MLP neurons of a small language model. Each row is named by its layer, matrix (up: input weights) and neuron, and shows model dimensions 0-127. Each number is 200 + 20 x the weight over its row's rms, rounded and kept within 0 to 999.
Before each neuron's rows, "fires after" lists the tokens most often just before its 100 highest values on Wikipedia text that the model never trained on; "fires on" lists the tokens most often at its 100 highest values on Wikipedia text that the model never trained on.

fires after: "s", "an", " S", " s", "-"
fires on: "ish", ")", "on", "id", " |", "i"
L8.up334,197,209,187,189,173,222,193,177,199,191,199,181,229,200,200,193,212,215,220,219,220,177,216,215,186,226,209,190,174,191,210,201,206,201,199,217,184,189,211,234,218,203,206,201,212,208,159,187,156,183,214,214,170,209,187,238,217,173,206,207,220,182,161,188,216,190,209,194,158,231,207,216,194,194,189,208,178,193,186,200,180,160,181,176,168,182,209,207,184,192,195,188,196,174,212,189,178,181,226,209,209,211,198,183,176,219,175,150,197,215,188,205,147,190,213,194,191,197,218,199,201,239,220,123,197,239,205,162

fires after: " v", " V", " D", " qu", " d", " Qu"
fires on: "is", "ide", "ou", "er", "iss", "ig"
L5.up26,199,205,130,199,195,189,199,217,196,175,201,215,186,217,198,189,211,210,232,200,238,194,191,172,191,203,233,200,227,228,204,247,217,174,203,200,203,217,200,195,194,229,205,208,193,164,162,182,220,236,232,228,185,210,188,177,206,216,191,209,200,195,213,195,191,213,187,264,203,203,213,211,213,199,193,222,164,202,213,161,192,167,193,254,198,207,194,221,208,192,189,209,183,168,223,218,166,217,282,193,224,182,211,188,192,253,224,238,234,215,210,168,221,188,183,193,206,213,224,202,186,198,182,175,231,209,187,206

fires after: " ", "|", " in", " the", " (", ";"
fires on: "1", " ", "y"
L12.up74,181,149,171,169,238,156,197,180,185,248,216,210,206,177,199,195,209,235,189,214,196,177,198,189,210,195,197,196,218,201,236,171,162,209,178,182,219,199,195,210,196,206,242,260,214,187,188,212,200,221,179,170,182,183,210,186,218,169,194,216,167,180,199,218,206,238,197,203,196,237,198,173,198,210,158,220,200,199,217,214,230,194,221,219,188,185,195,220,219,192,195,198,215,176,178,220,192,197,200,196,220,230,212,186,200,188,185,200,201,176,216,223,189,226,207,194,240,185,215,179,187,201,228,178,186,210,231,190

fires after: " l", " L", " e", "qu"
fires on: "om", "im", "ud", "ay", "ack", "lev"
L5.up5,185,208,212,224,220,182,145,224,184,217,157,186,172,198,210,193,235,207,232,212,202,211,224,193,181,201,170,222,190,220,178,198,157,229,206,190,234,184,207,183,189,219,237,205,188,201,220,200,171,207,206,234,211,179,193,173,215,216,187,204,145,185,190,208,203,201,197,209,178,219,212,213,192,183,179,184,189,217,203,204,214,172,211,169,198,199,194,240,189,217,171,167,237,201,196,222,198,221,213,233,216,226,204,154,200,217,194,234,183,251,200,190,200,201,184,199,186,175,215,227,191,225,184,203,188,221,211,231

fires after: " I", " L", " the", " l", " e"
fires on: "lev", "ll", "ess", "arly", " following", "iber"
L5.up8,189,205,194,224,226,207,181,186,205,231,183,228,213,206,216,167,205,201,204,197,197,153,231,186,203,176,188,231,184,227,195,222,199,199,206,222,213,167,177,206,230,218,200,167,197,196,215,200,186,200,191,234,167,221,182,183,204,195,184,210,185,160,204,184,204,168,192,243,221,200,232,209,187,193,213,210,207,225,252,204,179,177,240,195,232,195,202,217,183,234,166,219,202,192,192,195,179,172,214,198,212,193,213,174,197,198,207,243,194,176,204,193,214,176,202,198,184,209,211,218,225,167,191,195,168,208,223,193

fires after: " t", " o", " Ab", " O", " l", " L"
fires on: "u", "our", "d", "sc", "em", "per"
L5.up262,231,186,195,220,219,167,192,235,199,212,174,189,197,220,226,213,220,214,196,214,213,186,196,173,197,204,237,212,191,198,180,198,189,198,185,193,210,171,224,223,214,189,196,216,219,186,189,211,217,183,162,194,200,206,204,159,260,217,197,235,188,186,214,203,217,224,241,217,217,226,204,150,223,225,192,208,195,165,212,204,196,175,204,182,228,197,206,235,207,229,199,209,205,229,156,179,199,226,200,180,222,233,208,219,227,189,193,187,199,172,188,185,179,209,217,211,199,193,210,209,201,196,179,223,192,182,191,152

fires after: " D", " \"", " d", " Ind", "om", " ob"
fires on: "G", "et", "og", "g", "ou", "ig"
L9.up547,201,183,195,195,176,164,195,221,216,195,214,215,174,219,223,201,237,197,189,186,178,204,216,201,195,201,194,214,205,193,217,231,207,205,181,206,229,194,233,261,212,213,209,227,209,165,209,209,212,175,176,231,151,193,183,181,221,196,197,202,177,189,182,198,188,199,181,234,213,213,214,200,189,220,199,223,187,207,187,197,214,198,185,230,164,195,185,209,181,210,197,167,203,193,182,183,198,216,215,163,234,211,234,188,196,207,238,232,208,220,204,193,207,171,229,194,178,258,216,225,162,194,176,170,224,238,209,208

fires after: "-", " O", " U", "–", "p", "O"
fires on: "1", "m", "0", "h", "pl", "ed"
L4.up627,190,178,195,195,192,233,179,191,164,213,179,220,205,179,217,191,209,246,177,221,210,219,206,214,192,214,199,223,199,197,172,210,179,209,152,198,198,188,184,189,196,193,216,215,157,212,162,212,198,194,170,200,217,193,192,195,201,213,183,224,208,200,199,190,225,208,209,196,185,203,244,196,204,199,149,225,191,230,204,218,191,167,218,190,214,176,201,196,163,194,213,196,148,192,243,156,203,215,193,185,211,212,197,190,193,223,198,177,177,182,185,218,183,226,178,200,205,229,207,137,228,225,186,187,233,236,187,212

fires after: " ", " (", " At", " and", " in"
fires on: "1", " m", "l"
L12.up590,210,206,206,161,187,194,203,190,200,231,211,202,217,214,216,220,220,222,171,210,211,181,195,204,158,178,181,216,183,203,250,158,189,198,190,197,192,200,193,188,227,182,216,214,183,167,200,258,162,185,183,203,221,195,266,222,184,227,220,191,215,160,166,246,211,207,174,227,207,187,191,187,173,193,192,202,182,183,233,194,226,219,236,238,191,216,193,186,190,210,195,203,196,199,179,202,204,162,179,197,182,220,210,205,214,184,238,188,193,207,194,215,195,194,204,189,218,198,220,211,198,223,199,180,201,199,197,198

fires after: " c", " G", " res", " C", " g", " ch"
fires on: "ur", "urr", "overn", "id", "ang", "im"
L8.up494,207,207,227,228,198,207,186,190,206,220,195,176,238,209,219,182,225,199,202,174,212,182,233,191,204,205,197,204,206,207,213,197,191,229,191,193,215,194,202,190,212,211,195,190,217,203,161,238,219,148,190,213,181,200,202,213,200,204,180,215,205,181,238,216,217,177,207,230,246,188,224,193,200,193,195,198,172,183,247,184,195,198,216,214,222,215,207,261,200,204,205,219,188,199,184,209,189,176,223,185,177,182,218,202,216,220,198,201,174,163,215,182,208,209,189,206,200,194,231,210,216,221,172,211,227,216,188,175

fires after: " ", " |", " of", " ("
fires on: "2", " ", ".", " Par"
L12.up528,207,180,183,184,197,180,191,209,171,247,200,211,233,198,207,177,224,226,185,214,198,197,191,238,216,207,190,162,230,225,197,207,153,205,185,216,208,202,174,260,214,204,223,193,195,183,225,217,202,240,235,224,181,181,205,222,222,169,188,177,202,192,202,193,212,215,178,238,215,223,196,197,185,205,179,205,169,182,180,204,223,244,201,217,160,165,201,219,196,201,180,209,193,219,227,183,211,195,203,193,202,206,216,206,189,212,194,232,193,234,197,198,164,166,192,217,209,233,213,202,225,200,207,172,204,195,220,212

fires after: " ", "-", " w", "s", " S"
fires on: "2", "1", ")", "ord", "ong"
L5.up394,188,241,183,176,201,220,196,156,203,187,209,175,178,181,198,177,194,244,200,223,217,216,218,194,211,226,177,238,188,190,213,202,248,200,191,206,200,209,193,239,235,182,193,204,190,196,155,206,193,195,201,241,194,205,168,199,191,218,180,178,190,236,210,201,226,184,194,234,208,192,214,181,211,196,152,220,207,213,191,175,187,191,181,219,207,217,190,219,188,225,187,170,204,184,236,191,203,191,197,209,174,202,223,143,186,209,224,175,206,217,213,194,202,168,234,194,212,215,218,224,207,173,195,196,223,221,223,174

fires after: "7", "9", "8", " wh", "6"
fires on: "–", "ly", "om", "ally", "0"
L5.up602,182,174,197,197,223,198,175,224,185,186,187,217,198,174,219,222,212,203,190,177,238,193,194,212,200,172,202,218,195,207,199,188,195,198,230,214,225,198,192,245,185,232,202,208,180,228,197,227,184,229,204,228,197,194,161,190,181,163,199,228,201,196,148,231,192,227,225,205,203,217,220,185,219,193,189,188,185,235,200,194,214,225,182,211,189,173,187,220,190,212,178,192,186,256,220,190,193,188,173,169,192,203,198,198,195,238,192,212,203,213,207,189,218,225,223,190,200,203,218,192,166,197,196,198,158,202,199,165

fires after: " v", " R", " d", " rel", " r"
fires on: "ou", "ide", "ig", "iz", "u"
L6.up613,215,225,194,193,199,222,192,185,178,195,202,199,198,248,204,190,229,199,205,198,205,188,190,169,202,174,204,200,214,252,172,222,217,156,189,209,192,229,204,216,175,186,182,198,185,167,170,190,209,225,246,223,184,209,196,195,206,213,197,262,214,218,234,221,227,180,190,249,199,205,215,232,221,177,220,208,195,186,225,188,195,173,189,196,171,220,199,216,196,243,178,169,221,184,201,216,184,198,222,212,212,236,224,160,172,219,197,210,227,244,185,173,212,213,182,181,219,227,197,210,156,208,205,154,213,207,185,210

fires after: " c", " sp", " C", " sh", " p"
fires on: "ent", " cent", "ut", "ur", "urr", "ult"
L4.up389,215,197,207,194,199,221,163,188,207,220,168,221,213,170,202,158,199,207,166,183,173,192,186,182,193,220,210,192,215,203,208,217,209,207,184,194,211,197,187,176,184,173,200,199,174,223,179,218,224,190,194,201,233,191,210,204,198,161,177,207,231,202,206,223,187,176,230,205,189,203,191,188,215,188,212,247,177,213,188,160,187,244,228,227,238,211,205,211,153,220,206,223,165,198,210,197,183,178,205,157,192,203,226,222,211,236,188,210,197,228,241,211,166,194,158,210,215,196,194,196,220,235,182,207,208,214,202,210

fires after: "os", "s", "x", " ex", "ra", "is"
fires on: "el", "as", "ab", "ul", "amp", "ov"
L6.up299,185,192,181,190,211,217,232,211,179,193,136,247,200,225,202,181,200,203,184,174,191,268,218,214,211,214,216,202,199,205,179,239,180,225,175,194,213,217,171,224,218,213,203,183,180,187,209,180,204,262,224,191,214,212,213,238,192,174,189,197,198,253,194,222,186,185,176,199,209,208,219,202,195,178,200,198,169,248,203,220,206,219,209,175,181,204,166,236,192,229,192,190,215,194,210,220,191,213,190,186,206,213,232,189,177,208,200,199,225,187,207,177,198,196,192,190,174,167,206,217,196,192,201,227,178,214,205,216

fires after: "–", "in", "al", "ol", "mer", "s"
fires on: "m", "0", "2", "h", "c", "er"
L5.up300,199,179,179,192,211,212,153,188,213,172,164,184,218,184,212,168,214,203,197,165,178,241,183,227,224,223,206,204,239,185,189,203,191,172,180,181,195,174,202,219,231,191,200,212,173,186,192,181,201,194,242,216,215,183,215,175,209,203,195,180,181,233,187,201,203,223,191,214,195,214,208,213,207,206,179,230,184,211,203,213,193,210,214,194,193,184,190,234,171,219,207,195,168,159,223,196,175,211,198,210,218,184,202,162,191,192,205,173,194,194,224,193,191,205,175,223,187,233,210,170,201,178,198,196,181,222,181,215

fires after: " S", "S", "ens", " G", "is", " be"
fires on: "ant", "at", "ab", "ater", "us", "ot"
L5.up463,192,159,220,184,212,214,231,159,181,224,169,212,212,209,196,184,205,207,194,197,182,175,213,198,199,175,182,221,201,211,196,253,220,220,188,195,199,231,206,203,201,189,188,190,217,201,182,201,212,236,224,223,193,237,176,218,221,153,184,229,190,208,174,204,207,150,178,218,197,207,207,218,210,191,181,206,183,194,205,197,180,210,223,190,186,208,192,201,210,222,216,184,165,180,210,211,178,218,217,181,184,186,213,183,202,254,221,206,241,210,215,190,205,188,217,200,215,196,199,245,169,207,203,178,226,202,172,233

fires after: " s", " S", " air", "s", "S"
fires on: "c", "it", "at", "ite", "w", "oc"
L5.up540,186,148,194,192,211,216,186,181,189,205,204,188,221,212,190,182,228,248,183,241,196,219,221,204,200,191,222,192,206,210,215,196,220,184,177,188,217,191,174,217,188,204,186,228,193,220,173,226,220,192,214,212,163,199,188,183,264,194,165,213,184,186,209,212,229,210,182,236,207,221,212,227,212,205,196,209,208,183,195,174,195,197,221,209,216,225,209,208,186,225,180,167,218,192,205,209,179,177,216,185,214,206,230,197,202,223,183,197,223,161,177,202,179,192,218,172,195,198,217,225,174,179,199,195,223,220,222,221